config.yaml
hidden_act: "swiglu"
rope_fraction: 1.0
attn_scale: 0.125
parallel_block: false
init_std_qkv: 0.0158
init_std_up: 0.0158
init_std_down: 0.0
max_grad_norm: 1.0
train_tokens: 1064000000
MLP neurons of a small language model. Each row is named by its layer, matrix (gate and up: input weights) and neuron, and shows model dimensions 224-351. Each number is 128 + 24 x the weight over its row's rms, rounded and kept within 0 to 255. Numbers have three digits each. A neuron's up and down rows have the sign that makes its largest values positive.
After each neuron's rows, "fires on" lists the tokens most often at its 100 highest values on Wikipedia text that the model never trained on.

L6.gate676:106160128114133087109100137071123147111100125107125137133153114115126096120143162142133149122104129147152168154115148121097119163145115143139128148170149161140146150114157103127130130138131118137135135116142087153123132084143156122143091110062104111130129124102146112136109144137145124143093151130117130181096120147137137173176096164147136098146129123115115116124077146140090133118182
L6.up676:161123144139143107154142142117104117106167119121139110146135107127142116110135101125095114175101145130111154116143110144106095131180132120119133146116133149162130129145138072163134135149130117124125138112097142165126114160127140137145110136138130100132102132101181140130151134115110102161094137135149139143173160112069130085137055137133147173092121070129100117151125131146110129099135
fires on: "\n"

L4.gate610:180138133168107136128140108105099091109132126162132142151108152141159139119139119150147113123158133102139111168147089124113124123115140104129145125157097096107144103137141108159144093113096134083133167147107132123104086144104088159150148128128154125150099090127114165155146131087090078108133111130117110135161135074126124098120145124131157129128155125134115127077123139135106108143134
L4.up610:123114061134120115075106117154081155106094150088081113159132103153089146138149104157133115110090121129074095143138125139138134094129116127093113138132102076116107128095108120117100099093111110122156157090100103136130113151148080144129148149131135098105110148140094152144160151129131133154144132148094124128127093080119182111153117122112108080190149153107111156084125153139116165157108
fires on: " that", " which", "–", " there", " now"

L5.gate176:091127116139101173069147094104141120119098135130131120136190097077143179124164129126107150143141144123155161131100137122135131115088116117129159142139151119114151147110119124130136169090177123132132106168140133127127130146110173125176079109118111157167126125159164129162131137100125148123179112105101154115106170120148191117134149099144124148133119170088092118109130153112129109129142
L5.up176:138177137180111143127163096119139110102135126109146090135108162146129083092097100083135123131116117152128126109127125124135151134130099130140098132093148119118111153141121153110150102134129135140141142159098093130101121115175124121114130136140142124130107115110097100102125139113083102140076139160131086154156115128127136162156110108136135134106117134135106113123134126069152138132104
fires on: "2", "1", " co", " Che"

L5.gate865:139163087118111123123106131139139158152113124151088140133164150155121147131183126142141184137116092126103150124138118083144163113127108166135133130131098158120131101101105146124111136097150124139144143119136148114151146148116139103123087111155128147143141133155123078159156098134164141090154156127146110125108152125129107108130166146156118097113142124145177144077139160126108077090155
L5.up865:104124120140139127140080082082133109131129127130125163094110163160121082095125071108072154141147148128120150148109155135143096146123149116135168140140118146103135138091106161099156147099147133102102159110155189149172086113120108125091123104129139146100119121144090071151112090113149161094170120138098157169133162137129137100166124154115162093144092160116136169113148159146125173110159
fires on: "–", "1", "2"

L5.gate580:082102125130118177112145122127139130144118140138131145161143117123104105134153109112165129105151132123104108131130160112109107078160129144105099100122080106103101097109148144099115165147128170138132147154102139136148136120120099117171137140127148104127104165126127117136114096148137140108123125080092138129128110143112135133162123126131126116082100145098157125161077112118125148118104
L5.up580:137073113138102181136121139137131130105126178161116106141126163147130113127126090140104150134133135155122130131150114133131131146149140147116097134102110163140136146131122127060092117119170162132099127134116115154114150102168116096136145144157124131136149152168158103066108075139161124100107114112129126131131148149157144119111121126107130139117101141138137188118117134140154147120134
fires on: "–", "1", " |  |", "2", "ing", "et"

L4.gate1152:099121155105111110102158130118159154151112092107124180092150135114139132143112093200135111163145073144140162181105136122135110104108133125127131159117122131146095169131151137117149137130124123126131131145112116109113127112145118157133132125113102114151130100148175126136146112153117124086117160105105129136118135113136131129157109122144145156123145123123092127153148101172113103117133
L4.up1152:171160148129125170155128122109075127133117126151148108169123133145146137172148125105135141117116153102142106146168076117145117088091112158118138144087108093107119112105068113114148136122170131114117155113135117132149136116085144102079115124122100135093148146109121120139145109067131142154089143118085144114120125096118124119123129133126121145116107157128118168111104130117106132130119
fires on: "2", "1"

L6.gate652:157120125141096112125142136115116156125144094096136127119139108149099114128159125152135103130102126147079139119107141066134129122117131179103130133093128142145145152126113164103149145071154155101164122115137139071142147136126112084132132109134153087148073162156122122126131115105099125138112108071100119147125163136114138090150135120151132112159173134172104133150116131147105172095144
L6.up652:097135106116065099147125108143161109153156114147094136168133148125146126160117124129141143116119105130141106097087125109128153104080126166076132113094128112115110184108121139131152144125115062123130126101136094108177157153144109131122099160083096135108115143148139140129135112131176138129136110116101056108130121128152120115122128093115147122152148133121101127140122135128142108110152
fires on: "–", "1", " much", "0"

L6.gate659:111179104136171164130145079118111187166171146141111120111158086179161099129139155171112102129121113072132152139090124122125126143120169163129120120108122136092163157116143114144139124162157132144122129125133100111123094081175110107136088152093114138156108134089131145148103109113170137132117120128141165146122158164137056122117158120145122121122147110162062148102131133152167101111139
L6.up659:121161135124145208133144130156150123111163153121077130163130089123145129114118115132131141121120180129175160126087128128107134151122159132067118076117165126119211125096125146106127116150152121132152104102147111124120137091148091149088117154109089124129116112120149100160181155145092172144105144125131122117076117108143111159159129094134147113131167171125127186097094140121136131110165
fires on: " V", " v", "3"

L5.gate784:093145113170165157066125173109138131141126104126118114119161141069130147108102155108124154116168134172136090178136147117160135119101140130122097127119116187114150126142126118096128102162129119149152105148148115076123135157171095137131154145094157154140127127175110123157130166112127127143088115124115142139122188125141130111097155140180141124138128147157129141169075153152127116096116
L5.up784:134158120166098104130069129135095147156140128097155131129082101106150101119126104094141111099114134138139117138094121143120092157105124111126146187125119154151112148151110123117147095155150136122124139162135168129112043083119153114083153169147136178169114137175104106177142144106107112095100159092144110105164154106133150134133132132127185123138117158133123155108164135165120134125145
fires on: ".", ":"

L6.gate189:107158120159133120178146105130108127143125097118112120120122117129148113102125156138115120120110115121101154141127066088133149119162129130171167068061108107112169179151145132127113139100117164083132135162137122124181115113108141156116087084151117147140131102134115134137089088132123095148087142094150057149098147150151121146139110123127156119161116117142099170140111065132117148133165
L6.up189:122115161114108123093159150096129094127114153097101197102122153076120117121132143094173111117115109127167142116125134081094163084094153142124156124127156086118107124131157089129169101143125127107115103064075149097089099157143149167161138132108155140167087097157123088145176167119116063155157100150146125103115162163114133138102093113140137138155135116149155147100085158159117141135150
fires on: "1", "0", " ft ", " slightly", "–"

L6.gate521:081115112156122146114093117135150116136106103112106163153112129130127138141110132117161115173149107122144145160126124096126170140147138084117128141167159134130154158115130119118119081162141138121125164151149129168129143135143165180116094101139112094099110121164152113157159125110125126121089171128159133114089116117134137131153145127135153095156129128123129139125151159123147152167139
L6.up521:109111123115148106110150102127101119157105098144089153147121121124142127139086109119141145149136102171142154090130133121103144058093132118139115151126135154163153091148114151103124126080106144166118122073141106120148107109122114077097131165091163148114128144146109120144110146166138103125166109152120163102169149177162115091096151165117169071126120115130115105151150154137102166138121
fires on: "1", " ", "-", ";", "3", "; "

L5.gate1240:139117142141120155084131124087122121132138126141114119116150095083091162099106153140154132158125141131093191091138121120165132108089135152138120142131125108116150140097092165107094152130159149180130110141171090138129132104163123109117149140135117194091124119158140111156142145109097145091114140125091124076167146102121140134107126170164138098124195127072117152105095167122121143093133
L5.up1240:147101106125089093119110126100082082136105115125116113103112125122117129114157137150079104166112142116175120150147081152053160148134141129117118118111095094125100149129116110119127134129137152123100102139104114105157128115143148131140129144108168114140131140149123110093175118132126125150073121071153095111137200126089120121124109125112128132124133167108168146137126175115127151151129
fires on: "1", " "

L6.gate314:112181132147174131111116121125132106148124108130129126106098124148121127141106143156146059104105080136105132142151133129099144129179153133139132120128140128112147114131155185144151118130098135116122135123166092151116150135112115170097103139165090152103123147110089130183131086096145131186141134157136153139106164080128143125125154126141150088108103127129129130136126168075125091148153
L6.up314:100124144116156149088131109119161125121117124134116102121169110136140136124164145103120150129121152120119119164113139102126125086127112153118149135133151110105156142167152138108155087177143136106093134172140135138158132142102122118116137141125142108130111163134113100116142153159176142092089088071155151134102121106107127140103115143146137125109117071133151108146122125114102119118138
fires on: " | ", "–", ") | ", " | W ", " contract"

L4.gate605:108107125121124119106138109108129158126147112127140085123106081139131135120171156148099125157134117109119101096150139087142138169139126111140116114150120101130089142137173142119142112163154183135123154115102186174100118116163117151147162137153123143130125143128125119117102146164125091134159126128102131138124070146096121143123085125153131113113122151098160091135146105128122086136105
L4.up605:159165131146109164113137169122073080114104143141171129136131112073130131140155123123143143162112145168095095150117127114129105155185165122123134164132177117152143119174104103140128156116126111136163113137159130130132175125124106134192124144144175152184090124144116120095116127103077105090117112141136154138136105158121166155159121110147122144116170121104125190131106080110126171104102
fires on: "\n\n"

L6.gate492:094151114092105119137097137135126142118127130140152163156138173103129112170126080166144171182173132134125142168151132127138133093120154135116139113124109136116121114089144101110105149140118123164143129106145148093153189153088178125132161100106106127115108150114178117084111094128141165116095153124167158136149116126138122118148151132145170118131111093100066104127156158164142126102147
L6.up492:117083141137097060096185142123127143131132159146115131113115127094136116137166129099142134139164145088100149098144104110147119111133145165107108107120119146126115158106145118129131123146170116128136134081131076171117153092182097146134116097156148133158127156120170151125131139131121123181131051091128118159127121170127126136121164119122128167116126164113128153149116138125128118110135
fires on: "2", "–", " to ", " in the "

L6.gate168:120164162110107129162113173096122120150125133121124142077117159098147161101095163165100108114181140093112131090124111099152094122076162153135110125149143109140110161140116165122127082131107136063106153107124122118186097152141143134162122167095106117144110134126121144103075154076130150158138128091152162127098091105121127138128105129156177144149129075138174131138111112126128092143138
L6.up168:135151107146139134107091119107169104127143171116141159113127152153142145149117109124110151131127108119120123150104128139104082176135116122148105127134090127124072146118075131150121141134134136132107131172106144150142100076124156108123093135134092116130106115094114159122130125080096097126130159161135117120136105143082121144147069100125165137136129126129117134159150161107133124141091
fires on: "\n", "\n\n", "s"

L6.gate829:086139146129149086105181126108129178106102080126169122141102117158091154128138151170144149162127115091151130105155138090156100130123102150101088151142159142130095190186133128133127130142162112120158116139181118111153146133154164149128131121084097155147142126116127149106095122137123119167162138118136126106114125162106122113148120112174151145131150118195137128117117117101117143107135
L6.up829:141160137126145124124181165125118112147123142126100126138126135123127111078140154097071125133116142141075124123092090098110099106119149147125122139110158151131107205137140143112129159090134154109133108146121138125128109145082146108161109090163148138096158103113170130060151108091061123126101184181123164158123109161109176114146098106132134088125118173122099161153130150108118133089106
fires on: "\n\n", "\n", " Pl"

L6.gate1051:149135113142133142107115163136126141103138094101153085071179164154155090105174107145146090128076162119146139127088108106075124141129189162113129106111117126138128142117118107150128140124174127114107194103118141126105126149122142108126163138132141148167170113098110110130107127076134115156144096100110152120165155130119145142133132111142131123127139151142134108106127169114099097127096
L6.up1051:100173142096133138094130134118127158095123151126110158135169145165102138125156138131082141157121121134082158148089164098136108162120156142127056130130082160136128157095082142110173155132138065085118113111147140118121150136177122096151104158121124157114105165184081110129147085107151144152091149142140122109128166132159182137158171161129138112103132110101146130103130133059158089131090
fires on: " H", " V", " v", " p", "v"

L4.gate448:127116105129125063110164113130179132096137147145132118113155107140145120109121139131155120139124120108128130136189132109122156110161120156110131107156080108147182128134123132163119074122138115138142172128138125152141113133107180103117082158150120133105184129128138148135144131129152132144151104078104125113149088110117146147127102139144133111129088152100123172120169156170150121147116
L4.up448:114139148154141112120131117176139136108155095144078128159170113125102109158149118111141102152143121100111085112128139128123162088120162151145145124132142131103114087155166144140130138128094113149126116109143131135144108153166107106108137140149107101165081115110124121129110125132166180100166115085147123140133135133133147122145125157149182166101145118128133153108153152140156157123170
fires on: "; ", " | ", " / (", "–"

L5.gate734:064160122180147139116126184096086093103080142120130146105137120145150138057124152106127138146146105129091108150132100086164119132142106113114141111131115086119144169143128073082140136144119082161133119132119104116118155137131106123149122135160147153145091106145135158097120147139105124141161151146117127111127165147121137158136120107202158136140151116139127193126084146104103107145169
L5.up734:136126093128109153123114118120110118173133130107134141183179126082138139138133156151108102136153173135136115119159092106145140138101143172096085165101136123129124122147149061139132101100169128108115139122143117113136121139128154102106116169117101095153134106131120136135096113159137131098146104130102127079101124081114090160110148139109110126099124127103163152123123092099116117116095
fires on: "."

L4.gate830:121114097137147096135157117108128130139107111161143145120090126085103116143118148107112132131123090110135127115099075095130130112147178125126124147096161111135152119155103100094160090125115131124148141144145150102166097148134120137151168106124139131122130145125184089111085182118138118117136142050121136127153112106115181127083115147128181101140116128140153173105067150127125130074086
L4.up830:154108131126123121123132106089156152102142123149114131114176151103106132159125076146135130148105092154119132145101155126173137128099099142117134124116118143147078151112128163111121157114129139126091125067140165096121121112133117138137104138115084115125146152131109177142153110106120181104119115134135090139116087127131109110117110154150113155103115104114114071096125142124087142131199
fires on: "–", "s and ", " and ", "The L"

L6.gate1285:091146149129112095136124157119189114135130119114137143107120106125121080093109130109150116124113086100138135109151123111128119146120117189100155115135124135080143129119133115132132141113096159133140136145123164127158134107141126188133156096166123132151154154125115089175102134108108161157099139112156142110158131134156142114127144129135137152131129124141136081118119111127141157137163
L6.up1285:130138131106150104125146108136132123120128131156153146106100119112136088109106105124165125164117144123150115108119166084168132116117103151127135104142129138141131172158128124134096119076131120124094135095073133137127100085163091136118141113100102126121142114140161147148148159148117135106040138088130119091148103153150133105110092142122137168118116118116133114149125120139097130145107
fires on: "–", "s and ", "-"

L6.gate595:116122116102140173117108132101160126118103136155115170097096074088129172115161144142134138148126143179110133107113194083121117097125093103118125165127089099128131119145116144119162172166145113096137126157123132150136142085116106143123145118152144138102114123153125142099108118162130129111132108121148104155161123101110134102118134086153105150148124110160105140080100173096118117132134
L6.up595:116136138101157137123152151117119146130147128130149147129139094138128144060119117120141130114114154145109128113132152092128129142144079129146133115178100096117138140077112108076182186113129106116158112108129160177137117073137145128130126161170109096125145109145149168128085135132126141130120131127140135101097140143118088115141134140138118125161129139133130086097101123129130116121125
fires on: ", ", "10", "3", "7"

L6.gate957:146170136067124132104145121125112117107097097155118107135115128112107137165152153104139140097143156112100111165120151100144108106112098131111153127093152082059170112125165169140160094111159111161120092162145101107100126129161122102135115124159102128103117104106179089128148167114148097125174154163098162114157125143112171106135096142135101138122091136127094108151121197157086096106151
L6.up957:112146107128050156077085108102132113134096103089114096139084120079146103119127114113102136117102133117171129066117146100147102157129133143096105142159140110109145159139142176169134119160133152127163125114161126124126144132116119160102159155082116150096139153163115160154134108139126107086155148169158142138102145171125123128183136100127102143152121084125117152135140144145094129130151
fires on: " R", " H", " K"

L4.gate1189:165134135122128124077146120094098164077142083119118154125144120135150099168165073154151114139102126130161133119163095111136136107110131134120081092098148133167111119102125143095159131134148135131145135141163111101113131101114099149133141142138097149118145129129151130133110116080131106134142129097123091133131103116150140133112133119107150111136118139116077109140089153125132107139140
L4.up1189:180150112140141131101116135136130151083076134128132122132162128161111112166164134116137109137121153100132151167164153131160136145103102157147103092164160108102083135128141113143134151107140101151130109143129092096161147116157145111128128108114109167109132157160153149139144087097108116150095128130089127133115148118124109121137145093138110087162134144095103157183111164139121126147127
fires on: "2", "1"

L4.gate117:151139073167125091137166142108139119125129135122127138113130129117100139132167141139145117147172109119130136172116098124111132170152155130111096103134091117110160142140114179148122113146142159065089128115132106154099121136129129125204175150144134152144109085165148119129161106143129123108150111146162102143158117112128154140102120150148122136139143143105128102140111123151144082126138
L4.up117:122152093115128154134149127118147072112136147137097148154117130109116105115150106173091097152131141123164146106127091153099143129171123126123099081103168102182139136144114120044151118173121137096124149122125089127163128135139104091154145104100163137172108124113151101123164096145100115097129128122151135140146162116144156179092127184141132146129140132121112167082140149148138167134114
fires on: "1", " g", "g", "ö"

L6.gate1191:102161109118162128081102140139120076131122124188087099142165133114105155138121180129100095095087137167095120101128144135169078162169108144119138136166115142117113108135147162126114115162113143092165131172154114122156137156102105149111118129118121131106139139153105126094140067147142153120082106131165114164059084138121101100129153093135122139153066138117145098087141105114118133104091
L6.up1191:160096091162130120103132125148135132105099119138176144144087140161136129160114090149127138118130161132180144157148143112136129145124124154091152129114134145087135149153127097123136098091102177131090087117132168136145166147069145124162151127165138098115125062087125105124143140123134116108101123123109059129109132095152135109124122096111124136094136147155148101136181179100082117106141
fires on: "; ", " | ", "L", ", ", "S"

L4.gate1216:120094125167100133146140123121161122137133137120085157112138152101107119108120179109146107128150153104144113196142131093139140148157122118146101126150067124139132096132142174144095112152120182141118134107123138157140146139110094094156087102134127121133124117138151088164165145151122135072173128155159129119104224135124128153126122099153141152113168117092123154117135127125176134095152
L4.up1216:125075167155082128120119108134115167126143110112141133087121103147131155130121117141119201101120089122138178163120153133159133186105124140120138134143140135102146127100111134099161136171144114194153126153120071176156110090137162115107164152108126081105170099121131141143130092150129126153080157128101139113147119115122169119164143128125112131146053136133102118148127168131126163167151
fires on: " | ", "\n", "6", " (", "1", " "

L4.gate878:149121134110098145116148102168120110137124160121119122147160096140106070113113110169131116146096169119117103159149100093118111101112094137163125084142139123102128125111089138110142095094152110169132141157153133125134132115111159093126125095109081149112157150096057126148107109124156108123134140117118068142146098151126111138115127108130118161102157131098154128133156109102136153154117
L4.up878:123145111109128158093134113129149111157140135099135111120084148159177106147112131129133136090110124134144123094092115097156145133157161111141140109122087120109185160105077128135136139180174089132162078159141117123108138099123107101166129125181132152069106116156123124127093115142108118145109123113169095137151115119152128154174153125101161097136129107150148138056104135093122165086131
fires on: " one", " himself", " One", " three", " a", " his"

L6.gate618:136140134137104146093139082096140130110145081142110146170134120149107145126157141120159141082130142117149140141106115134132140100071110096095137153131135138126127143130102169099138088143137132147148111153125149161125151144156088089133139093101109131154156126126143135122092176111142121175107122147120134113145161127123115125164117188141107161151134125105141149112157150130115112109147
L6.up618:121145128143120113125130110127104089084104120124144120124086129145158139135118147139107097124116133119133106111132106150100091202117123132113140125078156139184139117132169127110178129164131137092136120151134122145097124134124139128104108110147115163127106123111131137133118118114115108080139137171133129134158136112140143092136118128125092192118140110097156131131134145172097169082139
fires on: " W", " E", " H"

L6.gate252:108098098135131147094152100156156100110090143105105146122126090105137125150130129096127145138116176098153129165078099112135137170157194131154136158099146123140171143151101148101148114157178127147157118141141144107134145153129140150142105143110141117121161145145120156119150134075153127107118118114147079114127158136169090138125127120119160116104105166149177099095127172073100112127131
L6.up252:115118096119103154147148143168092141115138123131123100132127098127140136082067133112131101132103110133139116088123115135109166170183121113121133117127165125142140066145147132162087119107142153126135072114106101127141138087109116135113113140113148111084122103151121163111081128099136158116128133103131164103101150078128108109146099086099101145170129101097139130139114129122144130163167
fires on: " | ", "; ", ", ", " and ", ": "

L6.gate744:081138091124116116108149105103132154111086112151123145126128151074110112116085112075150148092163125101101148161079102087110142129136070162089163092111152125107141131106112115132145142128129143082144144129132128112150143154176135152120130125143114110153152138164105116105093151130144139151146152137116121143118120117118171106086133180162146132126113126143141079133090156116117115093135
L6.up744:126184090122146126127171121148134127162142125159156139129116172141119128131139155101122117171114112085085141097110088122156117136138106073143165110158116141141147155113105184122139169164163136142085169108104159132159128162157115122087090117139100127116138134107119113145128095083107141149128136097133091131083161125099131086120081147116125161131100127143154139162124104107118102152121
fires on: "–", "-", "s and ", "1"

L4.gate130:093144113093122178141156109121132118170107119120121084151150047115149126121132125137116118133114159120118179130064094062098153125089101124097126096121157178132129135121119141133164150137107112145137139097146138082107116164088137085121092107119087144140125138137152075145147106080131103123121126123095106119159140116117146117114122138104145150106148121147118127107087162114145135115133
L4.up130:140128131133098137152148162162155108145137197125157179123106141170119140169173104129140133135144148121102147117107153097163129140109188139131136104096135112112132140090179131104116121140122097115152115147140124109119146172104116120147086130135105114127136131101141131139116130091073082163098119110168127127128136168126154112167127199130147115127111135189105158170109120145129113139138
fires on: " one", " One", "ö", " one of the", " Co"

L5.gate1207:136114156160151139099083124134100106115103110048124109142166141120107124079117170161114153137137140117148097127109138130093154132098144102155108114160113124107151128151112138133122112107114092139182118126140143152156092131135134099135121108170091147157111124139088103155125132136119170076177130164110166130120103122115151179123108116159121087159125163122121147170153167110145133101153
L5.up1207:159102124163113123114102149148105083135111154113148100136104139101115083139168151141120144122132123152127132156131139138105145139079093087136083153088116112147101176136102135103156156098107151151133111139107102127139139146126137146094152088150141141134134153134091104160113130130102146106131118121079113093106095093137141142142111104134107136102114187122109172142103161147129164133118
fires on: " and", ".", " or"

L4.gate737:113141081157143117125144131131152149134131126095121123099153118125069159122080138130158108114124129151117087136116123128181129132109161126167120179113060138139155138115161139113136139116151126124112147130141156172123122166156163179134103132115149140131138093192183131138095126113154156110134144139124104116148143121123149113137095163135090136155114107112137117140136181147087120123159
L4.up737:133096126125102127196125119142082101122104128130135153095143104126127160116106105149115168131109139143127110118150125124127097139127138158149104126146146128114097115143143159140135107129120184124104087131117103161129186128172119138146116096118097158117065098133113105100089145135117149155133101137170124098097101132142170180154112121115096137142149158115141143131116073088153140095096
fires on: "; ", " | ", "-", " × ", " ×", " one"

L5.gate923:137123155148135123151129165112169092077145094087147113145173132147122062102144134112134143159121121129123121143138165109113123115138128156086150146129149131103132145122182075170113107181132102086140149166140134190144158123123142125141163123172107113110084145126132142134090145117106106102149071134141089203110082103110153142127124165152125141128124090153101122104130093139111155121126
L5.up923:135160114112122159160116144129138139156099151147178111147099096116116128124143138130097146133077133107113101109094169119182085136124120167125122157130103133139093140145125099103105120169114132101134131108154124165161160128104155189149123108164131103119179118142157103136119151142099137112122104159147093140083179113112139112118118091131157126170109130127141127116096110140161104106128
fires on: ", "

L5.gate582:113128148094159145099146119129103123128171137079124149102160143087088143109081124127127171130130102112112118111137128120149122105136122178119124127097162127132154158131099153149139119130100153105137087156134123115120166147160120185122180104144101144156093129132173126100113093097089149128142106141167124131149103097123155133148097134176137117097127111157168130121118121139131106124156
L5.up582:115123154122179131088148165104123101153161098124154161127171083108137143100115137091144149131125142142136145163108137151103130115095198111138156110154139114142099151148110095170141205106098111097136130140113146146102163180128156115128103131110158145074126124126138140112103162073144107155096150137120113120093143121103108123108098150110167162192099096120127110141151123137167136143128
fires on: "\n", "-"

L4.gate218:122157115121132116126136089108153129099099137136096120065114125149102148110126153141119122131074147104130151140098090138129119122167126110142152116120087129116160145122147125086095125161137145082175107141123115162072182159170119150119159152143131080144139139161098134147128085138080130167090131127137162124114114162144119151087115136126145149141137127133133140145111151182121115140140
L4.up218:153118140144163179114158161148133126141167135112151110183144099143130136128127129115141099125115117113153079099115105088124113134163139151111118183104148140159117131109131172116101119108141130108113141136130140148159124141102133145168132133126090140111172163143130132119120112149133118164149131160143113115108103132136107173133121163140145145119113135129146124114141126104088160109149
fires on: " | ", "; "

L6.gate979:111189108149138114167126177108166117127113117122136136085141145115081095098119098142155100082138112134145131155121107111147137186142104140122161125120133126160131128106164102112147123140138113119145058117168116126148141145149074126111125113133142131104134135136131137149149113110114099164097131124078125121110153140148145156135155116136147134144147117134122113085114145118120129118144
L6.up979:131096115130109105122118153141145131113099138120109118150136141150129103154142100114138117111149137147115133074110172128105124115112151131120166120134146101099146133156159091148164152106124126096065121134101102141104141137183118100078095125107148130122116078120119120149123156113185150118144111173133122101149137104111147131121116087102085132141098079108116092112140093110076130121133
fires on: "1", "2", "–", " six"

L5.gate1172:138142121145131121131129113150119130167074123149116146137111109179085095151131133167157108137095110115156125120106121102105126184168148118117099139118128133113113168132151169076130115107173121121162096103138137134156127187133137150151170164136150157128141103166106128125144150100115121144092153203153115134129093102127150121140125134143142131105092132147135165109137145121131139116099
L5.up1172:126091070114101141114154150139118154114154128156091138121167142115152124145207156160113146128110150108163121124170130117151145132101163148122093128128112080157132130123131106156117168153144104135101122158111128091089119170121154091125081137135146121161134104112162121084137122202120145145098104107144133094122144128156102101105122105135109169123145130112099108159141145162106132152139
fires on: " design", "-c", " Inc", " unc", "c"

L5.gate368:101101104130142123075110141127138141083104108140111166107121159138115166125118118149147143149079091169117141110180154131115112138115151057133150109106146073105138152116112123118070155107137141099153127145146075039175130119110104146133100153105116130106137161109162135108146105116123157111100123141131081110106148155138109114141130091121143084144123175141112086165139130110119129165150
L5.up368:139133111100120129123155122132169139173105137136167120066124119180124114120176099107134140111135100130127151163132138100107164133111147135132125114123125050130115108135112130153117166114085145187126138141117133137150179110135103125152104114153129179129105126162132161114100132133133130155114131124087099120114142085135140141116113156099133123126148080126117120151128121108142123125123
fires on: ";", ");", "; "

L4.gate451:153135115135133104134104154133122106109112144143099159119106158145096146088118111178113133102076147143140159158161087124132124142111140138148100152131110101108120148151112124114146157127157096109156118165125170110146122114149096180142119147176124137124133164115119172124153128133133111146131115164152140125115121143109116143165130087139120113117102145137126107118139116105145111138112
L4.up451:162130115137127118120104114136136109133133127132138128118084109119129145135092115143136145122121106163133141136133154117168164112153129126098105168118167125128098135162108169147128142156136157136110163107155143119115128103105097115117135156163108112174110150136102147139116129105146113130133084156106086123129071138129151116146122106119116122148144132101133171133131134099119140082133
fires on: ")", " Mar", ", ", ";", " P", " | "

L4.gate523:100124098078119134121137113147125109087156116087170109163118138117128107102095127173149112133102113128129129110104145126124187119166125102141063124128134087106153142140082093116124150116116124114131070116112140127114098123111143139112112082162152143138141122120108114095132091151161132123135142087093153085129110115135119149111114124126108094137156101105125124160080120116131102127120
L4.up523:096124131094138118146133158122140183140177118143193176160114092118122141118106135139129137131120088133167119093093070132147123170136129113126122145118068132135116147143097141102138103119144113092093108156125127111111109142101161142155122094147151132121134119129135118177118146057142151136176089080166133110138162110125112102113124125122160113128137130137123098145128126083134128116121
fires on: " I", " we", " They", " We", " she", " he"

L4.gate282:138176153112163085134167115093113109151125118148110160131106105147174108150127160122085120159174161105117090144146105146112138095104169135108114152114150143092124137139104111129115119095104142088160131140145146147097147132121108146110127127159175136120102170135128112142115123089113120120158138148086141133161123082133143159056098125149177096133125101155123149123112141135124125143112
L4.up282:099159121171118117161151121174157100091134142102117123155111142118167144149139134153139089136140153126124106141100094091197151138109162157139127139143120143142142101136113138114107118106097167092136109141118084153097158133130132159119130119113115116107136108123142148107093138095172149139140154136152133169134123145132133115151122188130133155112119129125189121107147148177124151164141
fires on: " | ", " other", "\"", ".", " three", " Other"

L6.gate1201:121147133127107129104103120070145122154119135091100148114166144100148117106128152146112124128112120143158138107125108128123125139081135144151169083134142155067082104140126088164145171120106108116163110131152080127112075097129118176160117115120128164147137160116125115151114124094146148110127107118082109095100142162117092134134136115191152088133135137145109112141056139106166158135124
L6.up1201:134054158081083131112122151126177163139148139157164109125150139134122137143116150156121139160140132133152122116135156124134138128078115149154123088120147122119095138128107064125144125137142174144093154105103108151169125119123159147108121126125157130109162167123161129165164141083130103128136128143087121131080147117121082114134066143111172095169053144136140150110115123133123147095117
fires on: "\n", "1", "–"